{
  "activation": "geglu",
  "rope_base": 10000.0,
  "rope_fraction": 0.25,
  "init_std_up": 0.0238,
  "lr_mult_qkv": 0.7,
  "grad_clip": 0.5,
  "decay_fraction": 0.547,
  "decay_shape": "cos",
  "batch_tokens": 32768
}
MLP neurons of a small language model. Each row is named by its layer, matrix (gate and up: input weights; down: output weights) and neuron, and shows model dimensions 48-143. Each number is 128 + 32 x the weight over its row's rms, rounded and kept within 0 to 255. A neuron's up and down rows have the sign that makes its largest values positive.
After each neuron's rows, "fires before" lists the tokens most often just after its 100 highest values on Wikipedia text that the model never trained on.

L11.gate508 [107 141 143 115 134 107 146 120 137 163 168 110  80 132 101  99 128 117 144 131 150  64 128 159 148 120 126  93  96 121 106 157 118 105 105 135 129 146  44 138 111  87  96 175 123 103 240  78  91 122 122 121 168 119  77 190 113 146 150 107 115 178 161 133 108 148 106 108 132 102 145 160 139 132 125 101 143  45 141 147  82  48  66 121 111 143 107  91 144 163 108 121  96 109 157 152]
L11.up508 [153 135  93 110 199 140  79 120 147 146  82 118 154 189  99 134 111  83 156 121 100  48 146 165 209  99 167 116  40 126 108 195 135 151 171 181 136 119 117 166 103 141 112 121 131 143 160  88 169 158 160 160 153  83 105 112 127 112  67 144 128 151 178 119 140 169 127  78 128 126 117 140 165 146 140  96 123 114 115 105  60 112  95 134 122 134  73 164 145 129 135 142  78  75 110 143]
L11.down508 [111 138 124 126 112 123 207 145 144 135 160 150 116 123 141  93 126 148 110 131 126 205 170 134 103 132 129 173 134 124 169  93 163 130  80  70  94 157 123 161 210 108 149 157 164 157 154 105 111  99  99 110 153 133 120 125 142 192 199 144 139 115  93 121 123  75 105 182  70  63 142 129 124 154 151 137 131 139 121 118 183 169 111 114 160 130 119 166 184 114 113 114 105 127 109 139]
fires before: ",", ".", " in", " on"

L9.gate280 [171  92  79 121 154 170  88 159 179 127 122 164 128 140 110  98 108 148 162  74 119 136 101 148 132 133 174 139 159  90  80 147 139  84 148 180 121 163 189  52 119  80 108 125  84 168 114 124  80 133 131 213 132 142  88 205 141 142 122 134 160 158 127 144 161  96 110 188 128 128 114 120 105 214 147 131 184  97 135 114 134 163 128 127 102 110 135 116  79 131  96 159 146 133 114 165]
L9.up280 [133  89 115 138 168 105 148 124 116 123 136 168 144 138 151 134 139 151 137 119  99  91  76 135 161  84 157 161  80  57 144 149 137  79 133 144 119 132  39 138 140  98 124 129 133 110 160 126 135 138  56  94  83 191 117 134 162 161 147 138 165  92  94 162  84 159 178  68 119 122 159 174  91 154 214 120 139 121 176 107 171 133  98 144 137 169 123 162  91 181  92 207 162 114 115 121]
L9.down280 [104  68 150 112  99 147 172 135 169 143 150 102 128  61  93  72 151  70 148 166 126  33 143 161 149  60 155 169 155 163 163 109 162  83  68  91 128 120 133 141 159  42 130 163 119 138 147 184 135 135 159 118 142 113 101  92  77 129 141 126 137 139 174 114 131 123 139 136 139  86 133 153 112 128 145 187 154 128 108 164 119 139 151  80 161 116 169 165 128  86 149 114 118 146 139  72]
fires before: " a", "\n\n", " an", " is", " It", "\n"

L10.gate166 [146 108 123 108  80  59 131 155 151 157 115 109  85 172 123 184 137 130 152 114 117 152 125 155  97 110 124 165 139 123  99 170 142 123 151  94 131  87  67  65 157 134 116 114 145 165 145  85 164 167 102 130  89  76 122 130 126  99 118 133 131 137 156 146  99 170  88 126 177 158 134 119 157 119  82 142 107 133 166 156 129 116 156 121 177 130 104 152 121  87 141 112 135  99 102  70]
L10.up166 [114 103 129 112 113 143 128 211 139  92 184 121 127  82 139 111 164 103 115 176 138 119 115 127 119 101  79 151 111  85 206 133  89 180 116  94 199  86 151 137  77 121 135 157 106 139 107 140 163 111 124 167  67 132 147 139 122 118 144 102 119  89  95 119 131 159 153 101 126  87  80 110 132  71 132 134 109 219 140 107 139 152  91 122 110 138 176 151  94 128 121 140 130 134  49 114]
L10.down166 [139  65 103 132 107 114 106 175 125 115 108 134 174 105 131 109 164  69 147 100  74 117 106 113 141 120 153 121 109 151 109  98  65  62  95 108 149 142 134  86 100  69 243 149 102 119 174 146  95 128 140  78 104 133 125 107 162  77 159  46 135  89 119 119 161 145  91 116 106 110  68 145  79 169 160  75 198 118 153 139 142  61 113 155 153 109 121 141 132 154 139 122 138 141 117 133]
fires before: "="

L3.gate226 [140 141 124 127 171 148 176 171 131 116 160 119 101 149 154 100 118 146 147 129 167 155 116 135 147 150 105 106 126 146  85 147 155 180 143 172 127 149 136 123  74 140  83 164 127 174 157 105 107 130 142 172 119  76 124  99  69 178  87 110 129 116 157 143 111 161 156 138  91 118 123 111 121 123 169 154 129 110 126  90  60 113 100 159 108  98 151  95 108 150 145 127 153 120 154 140]
L3.up226 [150 125 100 176 207 189 117 198  95 116 158 195 157 107 101 124 144 114 128 107 118  73  84 145 101 105 103 115 105 132 119  93  61 175 140 150 101 145  71 114  79 101 130 127 114  73 154 107 136 159 152 129 113 143 100 133 183  54 155 173 139 139 100  93 144 146 170 132 106 129 121 117 151 171 110  65  91 123 114  93 190 194 151  95 182 113 162 127 139 132  98 186 104 108 179 113]
L3.down226 [ 94 103 109 124 111 171 170 172 115  92 170 104 126 144  64  91 112 184 130 139 129 127  94 121 158 120 143 132  83 119 110 166 130 128 136 169  80 161 120  96 142  95 203 119 154 160 148 153 159  98 162 142  82 152  69 110 105 133 104  85 129  99 162 194 128  73 221 143  75  97  95 125 150 146 135 172 104 162 106 162  95 183 108 142 121 148 151 178 105  89 144 151 168  42 127 151]
fires before: "\n", "=", "\n\n"

L12.gate435 [159 130 132  94 184 119 140 174 109 137 129 121 117 132 105 163 172 121 172  93 215 141  84 117 186 109 175 117 141 148 115 163 157  76  83 159 114 122 147 106 141 168 115 100 122 179 154 105  95  79 138 169 145  53 101 183  82 120  62 171 156 130 160 127 133  99 100 130  83 120  98  97 178 148 142 161 156 111  77 134 124 126  50 140 160 121 118 128  86 103 141  81 186 101 173 109]
L12.up435 [180 199 142 114 132  88 143  96 132 109  35 116 122 162 152 130  97 111 124 154 149  91 143  55 142 139 164 143 127 125 136 165  89 127 106 135 147 163  85 111 117 100 130 126 153 156 145  92  62 135 136 118 139 179 110 169 103 116 129 163 129 141 132  45  88 121 244  70 159  96 191 118 198 138 153 127 128 115 142 144 106 128 126 154 150 171 111 120 102 117  85  94 200 170 112 127]
L12.down435 [135 158 182 134 105 155 144 149  98  92 142  47 121 133 101 122 149 128 155 142 128 136 156 144 165  84 166 164 147  78 144 129 149 111 108 168 155 154 125 124 118 101 255 119 127 161 165 133  69  79 111 119 148 124 131 125 154 138  92 113 129 114 195 147  98  83 105 125  88 133 161  88 150 179 112 134 130 103  73 149  99 134 109  99 163 109 144 144 133  84 104 115 152 128 152  93]
fires before: "\n", "  ", " 0", " 1"

L10.gate195 [117 131  99 117 125 156 176 144 211 154 128  83 162 171 137 162 111 132 106 147 136 129 106  80 105 107 177 178 133 112 123 127 103 117 139 112  79 106  90 154 123  81  80 156 136 164 222 111 141 120 221 163 142 121  86 200 106 177 100 146 165 136 158 132 102 158 122 107 134 118 171 125  99 143 150 103 196 137 134 163 176 125 164 108 106 122  97  43 120 172  59 116  93  98 131 113]
L10.up195 [128 159 140 111 179  79 118 163  35 168  72 152 156 142 172 154 118 161 139  94  71 124 118 186 115 114 160  99 112 115 114 159  91  80 171 113 126 130 125 155 132 187 123 149 104 121 102 100 119 133 125 127 104 104 126 127 124 142 107 163 193 143 128 142 164 155 103 141 149 115 108 142  99 126 119  67 107  67 161 182 115 140 116 126 116 103  14 113 177 165 135 106  38 122 104  96]
L10.down195 [180 113 106 109 124 138 199  97  95 144 124 194 113 146 147  99 136 140 138  68 144  98 184 159 154 101 162 124  96 133 159 152 149 124 187 152 121  93 100 103  96 101 102 186 122 163 140  99 109 148 130  97 129  97  95 137 207 184 101  98 111 155 133  82  79 113 153 128 134 118 159 102 119 124 147 174 126 136 127 185 111 129 109 124 136 130 144 180  99  47 145  65  93 103 113  67]
fires before: ",", ".", " that", " |"

L4.gate227 [121 135 139  80 153 109 140 155 127 105 195  75 120 125  75 118  89 189 161 124  58  94  75 111 134 147 152 111 112  98  99 124 126 137  71 140 168 196 111 150 129 125  94 130 132 153 163 159 153 143 160 133 109 131 102 111 161  42  72 153 204  97 116  81 136 103 186 125 110  56 138 129 141  72 156 151  82 137 104  89  86 144 173 128 115 117 143 149 107  99  77 125 147 138 123  88]
L4.up227 [115 143 188 154 140 212 115 162 126 143 134 174 147 136 135 118 165  62 102  66 163 130  99 131 131  73 117 143 135 187 109 132 118 186 136 150  95 159 107 106 118 127 124 149 127 112 205 111 124 125 128 162  69  62 125 138 113 163 165 140 115  91 131 151  85 187 146 130 143  89 180 131  98 127 136 164 138 148 134 118 138  99  79 140 130 146 121 173  98 119 137 115  88 109 164 121]
L4.down227 [106 115  84 127 103 176 148 162 138 115 117  38  73 123 152  81  84 146 160 116 120 137 106 126 145  66 152 145 147 142  87  85 133 122  95 171  70 141  95 116 113 101 200 193 157 109 180 154 128 120 135 146 101  94 113 180  84  88 151  76 135 138 106 194 123 180 109 109 101 140 139 107  87 124 115 186 118 180 139 163 136 176 120 132 141 102 108 218 118 116 142 148 103 148 127 133]
fires before: "\n", "=", "\n\n"

L12.gate389 [148 110  88  99  67  59 125 169 126 150 105 132 154 157 140 119 127 153 152 153 118 162 137 122 174  95 115 135  80 181 122 118 114  96 179 166  57 153  95 115 104 101 100 165  94 132  91 105  91  97 122 121 118 131 152 167 102 140 167 122  93 147  91 133 149 124 157 177 117  91 115 128 163 135 191  93 192 122 188 119 100 136 186  83 106  84  70 121 135  83 143  96 150 115  89  91]
L12.up389 [153  98 117 164 112 117  81 180  56 173 132 143 123  89 109 112 144 122 155 152 142 145 146  69 114 151 158 115 102  84 129 153 129 183 130 166 117 180 122 112 173 147 116 103 122 132  99 158 184 129 112 177 109  95 171 110 154  89 165 146 176 172 119 170 153 115 111 168  89 166 188 127 124 134 162 178 154 172  52  96 156 129  81 137  66 225  82 115 136 112 146 161 102 102 120  77]
L12.down389 [150 127 163 114 146 142 111  83 139  85 116 183 129 122 131 118 127 166 161 152 145 101 128 149  78 130 134 214 159 113 133  80  97  94 147  73 187 144 117 122 111  98 176 139 109 172 153 136  67 149  31 102 157 122 171 135 152 128 125 157  89  82 107 130 107 134  96 155 185 139 132 105  89 166 113 171 115 130 119 169 130 142  76 145 146 135 177 110 148 155 138 158  76 194 157 151]
fires before: ".", ",", " of", " and", " in"

L12.gate76 [157 138 100 146 113  73 167 115 124 158 173 169 116 100 120  99 123 161 117 180 139 188 165 109 138 116  93 165 183  94 115 141 150 128 133  92 138  92 178  77 112  90  95 179  56 142 182  59  98 177 111 128 182 125 158 172  79 162 171  93 133 142 128 153 141  68 131  91  93 128 134 182 160 180  97  94 147 131 141  95 149 101 151 115 136 112 117  89 135 101 141  88  95 163 111 123]
L12.up76 [144 101 181 155  98  74 129 219  21 104 141  98 162 176  81 130  97 143 156 141 109 143 150 101 177 159  74 118  89 124 127  92 150 154 162 140 140 120  92 155 113 141 123  80 126 120  74 170 134 208  81 116  92 161 152 109 156 115 103 132  92  91 113 127 109 133 112 123  89 119 163 136 120 176 164 149 148 142  79 113 108 133 151 113 103 147  73  83 205 171 118 101 143 125 150  96]
L12.down76 [136 167  96 126  93 104 191 174  94 145 112 147 133 177 141  67 120 127 156  84 143 121 100 146  89 128 121 134  94 120 131 116  84  98 108 137 104 119 112 152 141 114 112 134 138 191 158 106  94 138 125 146 195  99 102  66 110 202 119 145 107 123 133 141  98  99 178 140 113 110  85 132 156 123 146 226  98 141 144 161 152 142 144 128 157 130 133 170 111 119 132 125 100 104 117  26]
fires before: " as", " by", " for", " to", ".", " in"

L10.gate322 [166  93 138  98 124 159 108 140 119 133 165 128 178 151 119 139 167 162 115 155 162  65 143 130 150 119 180  75  85 155  90 130 128  96 103 142 123 181 191  98 177 112 129 174 103 143 156 115 117 162 155 122 166 151 149 153  63 127  82  95 114 151 162 115 128 147 120 110  97 122 125  11 153 125  91 110 109 124  69 167  71 145  64 118 122 154 171 141 116  89  75 141 127 157 189 135]
L10.up322 [122 141 130  92  77 214 106 176 111 106  69 138 165 136 123 160 128 105 138  82  77 125 141 120 166 136 112 127 208 121 152 135 148 145 174 119 129 124  79 141  95 137  99 119  34 155 113 127 105  92  89 117  73 115 140 123 175 163 159 181 136 125 102 110 197 144 120  83 182  79 167 115 144  60 117 187 110 120 156 135  91 118 100 169 193 136  79 146 159 122 119 164 144 170 181  89]
L10.down322 [119 123 121 146  82 157 137 129 102  86 104  80  96 121 135 179  95 135 148  98 136  75  83 113 150  79 125 133 116 136 124 140 112 144 145 120 113  80 176  86 107 139 255 132  73 111 168 157 181 155 212 169  87  45 118 146 105 158 122 111 156 142 122 108 100 144  71 159 112 115 172 121 148  92 141 111  92 138 122 103 102 190 105 136 147 180  80 211  75 103 145 167 165 104 175 116]
fires before: "\n\n", " He", " The"